Weights of a small transformer language model: vocabulary 2048, 13.5M parameters.
MLP neurons of a small language model. Each row is named by its layer, matrix (up: input weights) and neuron, and shows model dimensions 0-191. Each number is 500 + 50 x the weight over its row's rms, rounded and kept within 0 to 999. Numbers have three digits each.
After each neuron's rows, "fires after" lists the tokens most often just before its 100 highest values on Wikipedia text that the model never trained on.

L10.up998:572500457416533515509439555513480508472600484469545524466562556402411473482422551381482565491578571600450511440483482542467522462540578580480425573546502398507408560593534568529504507487470512505507582515549559507485551452537573501476418448476459575495498553507499518490527466506432579528484503489506622460559528482512564572453448566488513513497522457547483508469539543365444551519525463585418490504482513480544508536477531513436526491465584439573486530512451480474493437548460552531509593562531477511535547484461560541407437556472527456541586517543492561440385443493519466487
fires after: " C", "c", "C", " c", " G"

L10.up224:430561446435527533463500566483373535601493384521516512506588522554460510502395478560516621523513561522430448434459509507471593500465524574479448567465544452514458534465490537533499441488539532549474534516437489533514590440575485512546440445500520489497440535671495492615478434442561579620589449561526427442550416528515500485429449481559539479451553512492535458490526493482481503532489463521492500499537481519552620492530551473436536589566465493449366488504525486525450428483536492559555546478518552362512500414519480509508420490438532513449544473525537493441469575416475466515
fires after: " ", " R", " be", " al", " dis", " been"

L9.up818:478510545408386460486518483434450538358480501487540473510531475456687489537568574501501464515494462481545545468477465527542442543583526598482525492548437507560560553593520509554464554529535513454536552464500606490552473478544485462566441441457509531514481497531510562496520439457541477420581518419439441431516505524525450554428460523435472433368490498524392458408535537524542474591548432469423512444491541523521522455421548444566510499461515537486417473510583479530499472483526560469502505546431492485536489496464518504569434497535487517420518479488480529522354493523536564533
fires after: " T", " st", "-", " the", " A", " t"

L6.up710:442556483439409436476597501446426473506560445461513515478608526530475530466538583509585449531485476608455469524482491529419528530488482516469530496490556382475522528503483494517491479553502558612528448524509562390579555475513524413514513644515484506456428518569432508505530433472517589437480426505455489498483461559525448478496549557563525607499524592549475528443593529417432551556603535551544515497526435475541537537388416466505594512477560536505454501520477452518375511430473482562602508448500505488466500468473519510480462529512478495381491486499447476489476472599544498517
fires after: " s", " F", " f", " S", "..", " "

L4.up797:490576458439437462495509503508436578423492467438463554507442489566453488491461442466406488449541479455477470590463512499439478577571457490477539573423552547516496479450552590626508541458590492547544602510452506440460529508549561527482542543436425491500440477530449580532526571432540504470471450526506502491538400497469579495515511468473494555589453494535537480453502538500556527534568515485502453407575431480614459509536428466508536515455464501549511542485513480505563415564513488478458531442512390520560432473462525444499506522431477423463609535415443473520524511483530493430
fires after: "In", ".\n\n", "==", "20"

L4.up967:625501472469473428543460500502494583494488506511589557474506484498481576478513578473539502478533420565439448675355479454417489479544538572492485465330478474525531514498591511580522411431499496548510508423500536497530547445516589537424568600458504467457517497429468527475452451515503507534475452566461528407600542487457500444525567466503561532466473581489513440534482513477453500574533553606434542459524534454492500500490474503570550452449467575493477460495524538616518459454530444546465518556557442524532530411518548478504461504453533533397503498428534509527508591420514472449
fires after: ".", ".\"", ".\n\n", "H", " The", " Th"

L6.up614:488545454496502549503488464514428518391461466478490512530495533506569435623448522403547498559486494538452466495452521516468482533475581510440575548446424425571496528500485492540457582499538504494490581485458560412567516436523519435522451583462510464452528498539544566546380369493518505469443475437497487477551514510516537503500441510518494467538428608555565521455568537395449488537509465554460471493549453476499446523426506488526515656450543418513514435539455481535539461473500524484421500508508409545518476476466530448538449570463507430479569436457514592531501522560555491525
fires after: "==", ".", "-", "===", "\n\n", ".\n\n"

L10.up1211:485475466540532384521465634534442441444466483544625528461402504498495450499553501452575551487477494428496547463487559510534555486498514476515635526515448422506503525571594527584510546482581426471516466491525470356498493515528495525489457513458531573438532482477439463546613529455439494481467423456498520455503554516472599548422491461527480543518457491597455508507480478439567538509579456521464482475496523528513507475492447417523521425526542418529527531549465438526507478594428497456413563504462511513498509560514518537458549553506519500556590635384463665468491480526463493452
fires after: " P", " p", "ad", "p", "b", " one"

L9.up500:499478498430432512497579503505435469566534453538486472540486506470565513537512533416469500487484468433463566569476446508430480548474508587491491497458537419549518524545506491612460533439430536507498516470483561499538573443518522542464426464475561487523374611501500602460559426431523476534559544554467541596584439478534412453516499466569455447437436576575502477428462574519521455475576486593406538439463527463622520460472483507550429516396555525481512527477475409481564565408480472442518508498507451466587549478459554412534473597503568475492510520567451549501555466553544548485
fires after: " A", " T", " S"

L8.up1248:514557410479475524543440510489498549434557545467479461536495534577435512574416546534524520521549475488421446464541537615549429431487491540492514505448532576618474521533444516582428515464531567453505527539564496452490469530493453484461554465438452682531574507500471551483528520449538501500511446425519427411493453417605513584505478446592506488467511492552520538617540589503410565495485517467539544471538510480493526476422586385574464586455543499491471488513468471505578541463490500514558465495439563415508483522493595476504419562497505396543484479459474477543453570468448477487
fires after: "–", " s", " S", "e"

L6.up481:584512511518497539503465494559524449594445423451509414517448503522434544402524446518473535493556444479399509551480495522532464568666644596447473499468489417532536537607491495495533465433504642466510462511455550416399495504517485458449436486430513499533582513469503510449501564558536532571583541528524578465514526394514532404452514449497505557466496521518457455509619466521543502542517459529541574523453500496551540425500458464484590563485465519523480576508484474510524416502540492601415529515537469412500505438489529548525547536486608526433528478567461469490350529526506467543
fires after: " v", " t", " d", " m", " c", " ind"

L6.up790:482476510421425426572479454589470507571477562551496495484547486556455458505456533470498495404561517431510472491457399621544481578441495517501503508460506447607597529460542508481488474386565461440499501526515448467507483498503532527498418548519530431421460459479576514522461479446444491525584448582616521515596498462524423416587471503546507539531489551456371470546500605604523456480493473490459541580478488509501433471448511479572425532502493593543541439524539442549339498472520414499504480492497383570541539525418577415515462457511425578471474538373511514624516518528507447493
fires after: " in", " pr", " M", " In", " University", " of"

L9.up1070:457574467488508493462526499507421361474543535418428589531612479457434539517421564453571521533535517508542517478484523565414429518476533482408434544442487444578451540438490431446437463577533510608525592598474545413594506570521591509477490503520583601436466562530471546563439540463413427521556514389532443486531504481501479522470471538556443545487540538480463520573492476433413506481516489569534475494592504437487560503380468475507580562439529441492476530450509515501470400450443542476542535503536518444464492547495496498491448496548424468445602551493531526463498533500438521512
fires after: " f", " F", "e", " we", " N", " We"

L8.up933:458483465501544546571532495500606616438447549492537543466487411518487572629405571401504576489523496460552489485463544486533528488540492486447535539551571483477488508482431433458453533492532509501560582507442534517505547496477425564512467490444509500488463461443470498534502470461547534513435458389632473503473478468439643524541432483497446440459479460491584543531458553416407529557382527520610417509489524508484493409471484571473514522459547487558485435542412504547489414480465535631426518633476475501497467522462496516475460581518507585572506476453495465470427539519416462472
fires after: "ed", " led", "ition", "ounced", " found", "and"

L8.up553:555512395518579429517564467538438447477422501534523497506650429536547587401535559555437535477481452404416533487510484468482481545487577523459400535462503489557540515614480466508463497502550459553526534399475480571493552513531552540515474494479570457452485494540443548505482489537497538465493480441495508457467482492616436399384477580529514470381483532501426531494449481499494611492553455568489425451500522460482482452483461444556537485398567558471489589432499462479486549444482441493549611577580450527474421526461479486507477532502453399454525431486522553573483513501499480448
fires after: " a", " ar", " Ar", " A", " g", " Austral"

L6.up310:475541509460386491509560501503427542500442484558526417459516531492514494495441615504471490464526491576468482568473464661489494520479571491533467546526483584533453516528556553585403560437498546490527543567496474461540499508510540480513444503494490572485458506429477545544427387596483546491505507456474520433531485398532415372419422622492488601411493515531492485523487482547458564473431480560481539466587622493500510469494464537533483527527414453567461521493478444468470433529566530524507521453365495479458478495503559438495555467471510434561494519523493461601459482534456565514
fires after: "-", " S", " A", " Sup", " the", " a"

L8.up830:481572566467488569484480561509374617410510432422556479507519490497491502506527592444527533516528513527496477521383391532452570525475564491531502639445415471512485605533543543640628495520603436482502512506490461444543505493470532490503556535497470425454472511474502528475512487449488493466540537508462541423584398458609464463483510516491460587521447519484477463465536501514522558587489475589506471390551519378541432496446457470430534526470439539437510581538461467613503494480479513489548480513489495529496520536435565440557508512509473553409432443499412503519494511552515555408
fires after: "A", "P", "B", ".", "F", "S"

L6.up1013:540551462440529486467496578586472533480515522611494509432487465519516483455393517550474528392596540443433485519458398499511563525523522437473498549485413542481539482557520603646489526510552532464497473572559526587433528536506483512476545559550501570551434531488505536521487518446506546470546397561536480493555471438493567421535526433485448549502504524462519454525466561547630501564444445536404534528586433474537523445549412413413503507460472488508511550526540486482453393483391484442381496457456442559560478472425563506483516544454414483536539476457454471594576513484506448453
fires after: " ", "20", "In", "19", " June", "23"

L4.up401:575507474459453453521489528498340581364437475436564550404483495468491530566515634475525621483504508604467427499435505472496523516456516521506582541443414601479436496487452511431544504531561477491512551485430523471509488396487516471493570576460486459408502541507465542617446509511536473517484489498565501432558443522466566402503481579494420499482525548521611398522434491508548511516502577565538426426594462437523522504500489427577601521489423519512507594492523530533493473526485531448510526463509469505608484364499499502565440529434464627400502494518494475512489535504475494516
fires after: ".", "The", " The", "A", " However"

L9.up783:520497500516431488474451591506479568396482463533434486455436374511508516518480497456501491535545518557535509444468480538535483539593558528515534539548425410510536564544432546554609526560523459451566481573432529427454504429476483462568395493436511538578566516476478546459533464439639466451510507489563467561470486492530508557482433505483509484497417496423434569395502573463589368541470514520479539471502506432512449456539555532484427470445593467532515427526556487501476442567395558475444522539484439552617510604475518528579473451492429442487534465484498565510451477515445425518
fires after: "ap", "″", "t", " T", "osp", "st"

L9.up1154:573572465426428565469387414492474519508456480459558509488529502516501493541498565501579487508475548431450489470448481575421542556428522455480574516492487449503555497439448625503482483409451532532507513556457492531540550498480526488522471456431552507405520541473532510506490549431519565505533516560550447494465448506599555504456562579541495490585480510523494475512493545464478480473464579584519540604460531527510470465371520480564476482463513471566485560547398443550522515578460430586481571550460509538490517497370472531515356579501451481445478524513484605563420526557457549431
fires after: " ", " =\n\n", "-"

L9.up211:556557462520490495608436548501470440508483440499566493551518501494466579429605510532468449425526506548414561536437455561482452544620609494517460505485530528576560488512490555484490445466408485467486459446499479527485504578487409539570467493553527478531525498548459629469439506493494505404505497579454535471459487485589505529483558579450513506449582505482505459419579522525576503564591519501457581530501487468534508480442600495475505547441497525485512400522495421523520483506449476562468524428549473545525510416451559387449441624431423516442497486535426484489484635522485486466
fires after: " v", " V", "enn", " M", " Ch"

L8.up237:459561564420519466494500524568463459531492498496537573473441544435457530515493505432548448495477439524441473403430494519456419585577551516429443530532575477519588551623480503460538366422504492490523586523556680459509513439545522520516419478515487469505510557499467584478458543559583494541521522502552485389510436463545488404463506433526523532477483521494481504459600454600478485505483478546522515430491482453549557539415559527514448624490462503487422462482426515536400532408506581474569421569475458432513436422509494529574431527521495542424521485527488513548531529530539500521
fires after: " h", " w", " t", " se", " b", " H"

L9.up1171:526470433465441456419516510429499504482552436517544521449539458490513510481477557517517518507473503528469492524414505494370570410486506491465444471496511477571573633591597508582521456545545532530514488567538466388457539491470489442523420583400528452405563486563472515513561540472506490486578490469470500486560465412600458528402429442479451483521510505587431486445477564441554569441526618529429583468450528464530510441514511365554563492463492539603470585605526506536515512464490466471494548498506454409415448529438556531429512533484530547430545613468512574544496530475524521449
fires after: " S", " P", " p", "F", " s", " "

L9.up100:481484394441384520435460425485448562516438483484556534579599484474516539570417637537448520533441494432487576539464503487476433446552484490541519547513524541566502538582652477535494536512564538462559544505468562436571530489492538509623470510482416511497433492595436574594473446427531449520526453405540446426533485492600468508525411553513572506518500598519445529452497564480484430579525435500483459504558495508488461444407523459495656553467492505550442541535485514594482505412462406504466474491440454468437515492427518426516505453459427450473560489468512527497551635572512501502
fires after: " (", " |", " =\n\n", ".", "===", " a"

L8.up211:501528519514496504461566529553385452407501456454509481459471475479479564510540526374511420461494489432514602510431500585494518588432577428534464478531471544541455471525481533506493506383400521445518586507492547570500560556448456435565476491502499467510432558424576496507540493481524544513535515477516617433569479454546410416444496477514451464427552538635364494519506476499460424513616530508491506438520586447526457453467422487520431537530516421550499494454369500470510461549485471545536522554543595543472431544500529532499434529509503515465495461465421565537463464534492553490
fires after: " A", "A", " B", " a"

L9.up131:434568495450537494466398455531398528492486499517472542476515496551524502570455554473518518504430522454419522503500521536475440534552516484503510622423470436513530511536432492517505474499533504459502614472519532517537491446508359475578533555450461445500541508509527591528504427519460574435564460379557450447515422470496505609523447476489487467530446612516529491491625511418469525499472473524557466431550463504467488508425467502489437526466540409548475651477549437573475460543535496478398573478568487553514457460463562499536515513483488482538476432402454513541519636593524471512
fires after: " (", ",", " |", ".", " is"

L4.up51:512526445432445501526539500558548541432427474511569403466466486588421449521483515546393488471526524547490516597507501512453568467516552407557450508412474541602484482493423561549496577533459571437485519515617506480607518553457562529491528554486441547548429496469419560554442534513545483522353469506486417478523483467478476460554490534442530573519492483481475383525549507567534417507434497492580521552547406515595520509495425491469534491505479505524485545490565486542458306454480506545543548457479458501479485500470547453500575520393535514473505515459442479627509546518528444380
fires after: "In", " In", " in", "On", " On", " June"

L9.up4:589507521500461521547501580430532531544475472492502598453464485521548411478441498425496489546566516643494478474517386505486513479607572560528382538409490372440469526512575576509524558522471520517521433502505500361464519519463495505452470511464484503462458549549432520480484467497528538573515576565507592574505482501499508506504491451477482523579459460470479513357455581469474543547493505514499613446447480431465557491519522437500516470546559569546481572595364525519460409511498577450511543493476444508543415507467550492529519454435518493508515523449480450483365490496511466570
fires after: " p", "p", " exp", " P", "sp", " f"

L2.up878:418521450413508493542457559529505519508525302539510485440618456504568494565507517465527452438590490392510509511491478520532502531479526480480542481507506457531486573490545569553524489468521491478509559485517559386632551467491452538500515485449441452423541498547499541460557567420502390567516481534554511422480371471518609488544387525599473500559558553445498459521535595493542529484520449619482436457483397481497566486423476568483533493457541508549450547494533356530543434516488509539546545535395451423506493559418525499461498498456487435534496529448376524551504538496528408508
fires after: " ", "–", "19", "20", "."

L8.up281:461565453511505422505568513543519578541439512459535548562554601529496543450522564484460495440485501564465431593535489504524388527505554475475439519505646532577469576564497529486534521517471505548505496440517572562532465440492412505545533483446431538471452460474425545522573487457425487585562500483477521447475424403543521497574481451595489536514497570523542406524561570564476552488545442529470400524564459446538557525445506444598573547464434516577450540441446433522534476535589487456516457479461500467485445375503453477406449543587482447468510557437430460550422577538506455416
fires after: " s", " Jos", " gr", " L", " con", " S"

L9.up242:537510431391476491530509499492511592451572516504570487449545404506530474610397484448457504498579483452418536527492484507489481519478440585440403466523540466595546542545563522526584535560466408583507571539541506580471580500539502483469496554431551525508501556499525520460582504552552541455533557516443412567528548468559434446517447580535557482456560498570433484421484537472499453500450445490417552421538498422424458482531593472532421459455483487540527476509448396523537487500514480428593619562510535553514449438526603538403438536454474486471548550497510562482495639478552540547
fires after: " C", " c", " the", " A", " a"

L9.up872:465468548453580440531513500492495449491511482512528627443516554513433459501389500492554424471571497502478525500498472563463561599580470487455534500451575503415542509507463542499408582555537501502558548510612629406505481475575446456509485586495520521495504593492485494389422497492568516544533505557587455478475438462415575532487459437523551549500558496459526528509505514475421521563466410503604485505577443485484511533397470462522453581465482487499482451440469522440543568463445487452558540558473412446490454474497499490604448518505537595494541497528470458474485497458480518512
fires after: " w", " se", " me", "re", " sec", " ev"

L6.up1156:487546517456416591492481456537504563444528445456496487487541474503489556498462474444481486561588444492427588432468443501544429520592500620503409515585451541498511590532485582506477465547431554514464510418505515427534543550409502525443463499438516482496523557543459554516523506469525519520469465546501573481503488537560518416466413546528510516484533519538532481491542560522539511480573517479455488338496493405526487496520442496507501525525493555509447503529509538548526429502463491525514504574454428423492472438450589519428491562467439479458454421433471482511471586454558495538
fires after: " |", " the", " T", " a"

L8.up881:503521548518542539485464485538402489557463493546453458531515539534490519505433522538494599487477477431444506573484500604439476589520558531510520597476419491588548522561485510531477525488530420541540531507470507429436563542549486428493497517485519576539493579458456477502426470590471535482580546497482526496504514407591502496426493547583471457500491514557501451523563526554506437473543564478537583446498568481548493456520503484526491580445494516503439465605440460473441455468450462438450512490585388575495510514476586460487355541599571565436485459531464464477518446560479470472
fires after: " |", ",", "A", " g", " of"

L8.up1252:536513443514402491557597472550507569560541481505591534473527517557508499512465594527583532488493464560392520552458432603389454554528482430499500477526529404518583620545448491528447560467564467489506529418483536503506539493539555500459509587454453483445540526557481513403512356610518585447475383416608527446521509521519554541582481523556516466485460554450468478438495609403492466574476479575559507471525468441479415460458473468512552631475457458484514528598468468481431530526465427544503586493449483528477483435432496478507522550505488498470505460449508483506542529507488537485
fires after: ";", ".\n\n", " |", "\n\n"

L6.up431:454548562516549549542569493613519441549538540550540463530495474544475529461472493494465514504533406512449525535551428517526496549557534493449502538418502536440598513522561453584538473444550607454511491510475539470521515581533486525509448509489441507467549450551489541448444550517477452532490509644477570449527410444514518393530496410567501577406452513462413499462622515587498441613509518528482540485534506464490430487472419564363529569447552572487433511508494469553482454549431483602438476494495382427433493494457549388509444540529457560465574414497487451473456534516533465547
fires after: " t", " v", " r", " d", " b", "L"

L6.up262:471529498539541558515503463415449438486555533565523509417493533456506469526477581472483630501496481559425490622486537468471404591576521570465519530517488454556549496618476490558513503481525559519532589463494566524573544494542492379536401589412566508548530500516520541562464410529516615433553552472473504482478450402530452520404429566479501492532391502569548386514527545442454483583522520494496594409568582512480534496405493500520523538476531518505380649505486495571488481473533504524483505469521438489452515530483551380472515560501559460443532434418494495483468574569484495501
fires after: ",", " and", " as", ";", " with", " |"

L8.up1054:441569539462566543499472530470488428523517491484548451503562500479538561459569472527466463452493527467433569473457472462404526542492424522354467436541551554567554522479543540513548491500450562549525502441550559463623520430506491552520440553525574400442496500506442560452517497475453514495526517574563543482578469447531485423488542489456485499446542567608519376489566517477446482484613478609400577443501535527502429534427566422464497543441515468491463503450484490608528517578458412484512524532506515517469490471457562449452398580515420493467521486537468543513431543440501437432
fires after: " Ch", " H", " V", " An"

L6.up638:438523464463510459516493476420499488439501441515524509454517521507521486573446489498505435554494501414466495607550542524410468470573504485503536505420604432575538500424515482582510578458514466558507525609548610370559523438509410438520461527520494500448529451604503557579491485467542386492499404513618457439484478507575564493521486480474540532503585561565501567510602531526481509521510467493567526524531405519478468496403535420497519574499523434489450486494454383470552526378481449452518482460522458478398458482502480432612500559504490531478466472491418562487553509568522551489
fires after: "-", ".", "–", " (", "/", "#"

L6.up661:573482455470509543523408496499418477420444444431450506469437438520511530489518537574481536492575460477358468624448535531446518572602466567470452465397425488615499431553447523552509533515462549520476546493461614531505518464567548418523450488461476578461588577601459527470498585481566450542571510588527508519451444427579580527528509492525520499479477514606513457443535554472490520509555540518414548511603517491459582437517527367533450526460502509472547457525453429429494483493528467455544631448464530514571436449503492465386365469532526563467552469516485504535496494442505572534
fires after: " C", " M", " m", " H", " c"

L4.up711:557489496543490558492515533535469476425435526436544478481484469505538571515543570464439449506538545577516428612396452571417519563469529561528533556493467551542500513520475580604504508468507487443493544451496519499567506535535626416491536544488599535435517486496475550589431495518500595544440525434506489448522510402484454445475499617459506593355526524530555468475520471454548555615601514529529419481506534437525495472563503439541577505452477536464466453549532476537445390427424552474446444491478434443588530426466542490494435533469429477470459371524503479521505540592490546454
fires after: "|", "S", " She", "===", "P", " S"

L8.up671:531483510458581479493470600543509426501550446498506507472534489476527434484493589455493447562634457449439459558528486548498539499442546494472494485463535488514463501532587474534520472464419532507522469576498464490512574522515535548497448590485567453479510514557490472449532427369525531595530485499451554480525496495515453547441438479555521512523580567559481519512478467394455495465596482468513582450524488442441370477521513428512478486508531517542506511614456442536578274467507510510447516494484550461454485447496610535516535564487542471471556590492358669505458480436516532496
fires after: " ", "pp", "F", " e", " P", " p"

L8.up706:385513480453540378620504544501498539500536470529638544484476397604459590550484510446427531438632488526512520533479547592533610462574475509504473535464508464554568465417473581516552556448439471454517445561561470546494537510512480563467507508446469486452411559442394562463568567499509462421516513535435481465583433448469601435577466465561465477488531541530540512455491512513518443491437539521548510511625522468515526455508368538403592560412541466549466521499464484494419433466443496553513455426445557481544369515500473514466443461486457431469535504450420542566514556493465505430
fires after: " on", " On", "On", " April", " June", " "

L6.up682:530490364593371541501476525405443439439533466406562514485469428435455518488500504518534505494498475534490507520466491526494506507546420574531484590487478528559576631582565492490544478494544529538543560602567492457569593467566508345457474519451597451477548483533497481567460509496527496433540515406491461485546511509595512493378483511497427529505540499491423568508593485463476542438528571587552601485541478503454489420403461440537639521444560441527520481504476497507544460530510489476438485508521572368412515526388514494445487569567416420473452506536487620519434520461457540462
fires after: " O", " a", " f", " F", "-", "A"

L6.up1076:471487489443529439503474470407399512507484454513449558557468441509594516537552547497494547541472447513473476504446588499483534532471496573481516574514534452506485511498453540614475529508496520484529470522526482525520459566478512429453453453487490520413426516479498541465571443508483484483510558523467481447500472360598440538475428466476461465552465619594569574492493521547503538459584426527499482514573544482551449468485514435593461558515538579475531582530582427525480449478490559374467576606427584522541536551503514501511475516465581447387472480508517570591456502562474518561
fires after: " St", " S", " T", "-", " \"", "'"

L8.up560:363507502574588558538478558465458407480561529557489486501519447514604595564457529436469540506562540484543576516489486557553474534517622483506449497515511442406506526472519442479543559504423481561564526486481592470468672515509455536529467506504536585594430608436488496476468472521494577470408484547477557465587410492496469452469477543513508544408498483436478502491443495501482454565540467553494481469566506495529611440521418505551544489558518604438528551510402455521466419539475494618407495532552477514529477566475558550455542484435491500530497460497425541523486386504418448460
fires after: " g", "g", " G", "h", "ro"

L6.up715:478520558476498478464452569498512500461451449589480616487484537567548538625521454513547537480480477431518444442468539495534503593481516571490440558551510449454458594511444453469436491528401503499510473459533557466446511488476546559462443520436498541472576558495513497477453488439589470560484489449510419446424455453489521450488453436514459486456529522560560551472574572501510520529480538530589488444556489466440479525534567579524479528486588488505457513500494387523528463550461566517452524565515392464531401472520534493588484466474492540434511564551507591517493576490353491613
fires after: " st", "it", "st", ".", "et", "t"

L9.up162:523436435498481483463483596496503548504383434437535499410472499496507499613533518538482477462531511608502444459317449521485566515505465515479434565457354377549598526466427459469469520468515453506526472614486470501418500492411539448503506451505514536424507512522476526560614500462530478559465509526474449540482424474527547484449445493503479459534551453515554496514409588530500535507461542539561556416527437525511540438454545434551529513541408589446527487492461500493561450571538497524454536540411484492580462519513511572496449548459600496441481506515480504625404457497434504560
fires after: " ", "-", "ap", "|", " Min", " part"

L8.up307:437543516432494443539461515414399497464515480421535567514431484541451479467495628438639429554498459608466491523485486479511567481530585511454494548401449469491516587482541462559516551520546568517492508513549520428452503494466509418465495547427406445552558551497454473529546434496458525446590514454470603500553463463557452506585489395581419533537403544452494540457561617487479468536441487541515501437644466407506481470578537428633447505548517509559561480532517529570478523515490540479574499433580518504492451479486484496466527468543504499460500574465443468523526455481549488439
fires after: " f", " p", " |\n", "re", " b"

L6.up220:448527493520487504537574480504500488561528498470501419433551487580463607492469577545544600556489604555496519506517489541513463575522509481465412583503537406501485538468431420470549444454492503414514591448412418513493521568523487544476571483506426529453487471453460481520490491545554474410373528430605424492481536456486532448510555549578438462460461502485495544539554420479417549444507453543548461469527427490488513520450423581401500578502547451473490386483436472521464453497515496583485512502489450514528448528474505388357513513526490498511482474494504546511536599650420428489
fires after: " |", "ing", " led", "ed", " def", " bec"

L6.up558:533514482489570504471503438443529593406408463538569525502622503537488524490489525498460533415516552472402506526488511458472444490591541575534511454552420518494508503545529502558478605508415479536485424498572708547551495479494531450449398469482496448493507531525551559535475411513518590501481524481462536507526489458510486393419368577578542488473486591549553521406487506533581447459632459489527499476478538510547608482545466441444555452454553621468516646533477448492513451478486564552541549470465493392512461545516476500525501502524409426451520551516498431500453555626564488479
fires after: " a", " an", " The", "A", " A"

L6.up547:575551501522588489506510560541548485554540455547492631423497539643451503395407490503467481403546482514538493587375471558537546558509534455473444597351517491566571518459483482488459467516455563487518449508616515429499508480472399403506541609502564568423481487508458535542428537561422471472562460506563576523495518421541548439525505447580531492561444476482527448531508527512536545500490430500541507430483492475442479478475426416546489511453497489571553499520427478500464512478436477547477490446465426459515462484506583473562525494558570449465475545469514547584407574536512445461
fires after: " in", " In", "ollow", " W", "In"

L9.up493:477586474488512431514541471531500487481386482471502449533583351492606530419588529493386489532516410503472520617407537498567485576522477581427444516495481457470522527528474509574493508469436507474522543452485431536485587522625501459509403496475520499550444539500466494496483533588499535470415543489484626415488521484581421466470528562494543519523388475581472397507491480567548560372559537491426498495515509492566501384495439477470503462495530563489504577502480500525499408500522458497390554558551525562443516473450564604389466552485549481475509525455447470460505584444492426526
fires after: " one", "th", " an", " A", " a", "A"

L8.up413:445539495506483513505452470351365525454503489544532511505511453538575492643406576462471499489460467482494502590447576491463508472501485476529491546447479481536612521483491524503453515532584453478497514495487597460472463446480447511526416525384500530508523511511523568541514440458570505570470413511435445420517496468573514465435492591462595483486499618571517589512591535471529530506482419489479521485562474515454538484357525478604533575424522488554450552443540406592531564480454502439459500532441461477397524468478503456614417530514523536445524459431485552505501537586487530565
fires after: "-", " as", "+", " S", "\n", "S"

L6.up211:496559547481552527474536491474529525492524503496527426535572438542540568482590481457501481443601505411500430575495482433482487635564498569376463534507538450463557485503487523613568455461483559398503544450571539564470500511531492499494474460527487594484513521519359561473567548575479497415502526605431487505573406434512559527550528485520477504576431444485493451443529565491619471489526557496429534456455547491578512481489530601393495441415512484448448513518472448523439485577479455597404527439504572528500471467480556381511500521520425460405549546455476467463488522444564462479
fires after: "b", " b", "em", " B", " m", " t"

L4.up441:483625520471468495480517540475445532428412405533520516482495472523449542558473556378529435499612479549373487485404487565497520583537510523539526509521416442580542551491456577589542454493449444574482599447516620437519590434534550440468504597432494488430483568460450552507437542565567531428490535507494465454536458520490621456522495458532508523483459563440459496543477526473524542595506521579466492465528476423497458428508421434515483563349477523515458578588498493566399501510444514518525548565521521527565457528499571456559514495404460528468469465486436405527487554528536466447
fires after: ".", ",", " The"

L6.up594:442505492490486491514499582406421570505543381469459498463457522533491563470429458500500456512545482498473474500476543540403521455566602444486527559368477460533547473409538568498539477485514442520481532591510531501384543482513496517416541526489507608469504541502452516547428471510576500514471417481470527506470506487466477431438470497480535467518522590511535507474522602473483511562537481643411473484549469461531516371368516489564548508512474373494503539592440503487526479521517578454483540466546407439501501485467465444562502528377530470489579492455488620563536421586458491559
fires after: "^{", " (", "(", "–", "7"

L4.up149:474529457563600532474524505474470405487585477423447489460549475447528486532559513451543509546503548552366503482531488475458470496513601609356438452578468468384466515495564486535584500526469475564528498458423493539528541531513498527509483513488561451515495491557477510508595401533520552508419584461491584482463439446553529513529415591580413538507534538447420533492595454472433549436692486494584539461542476501541527486499482516487511495497529567491520509477404518485512477499456505528506591488545557489516392488534488463429488564461478490562515481403477621486441528479543432482
fires after: " ", " g", " c", "g"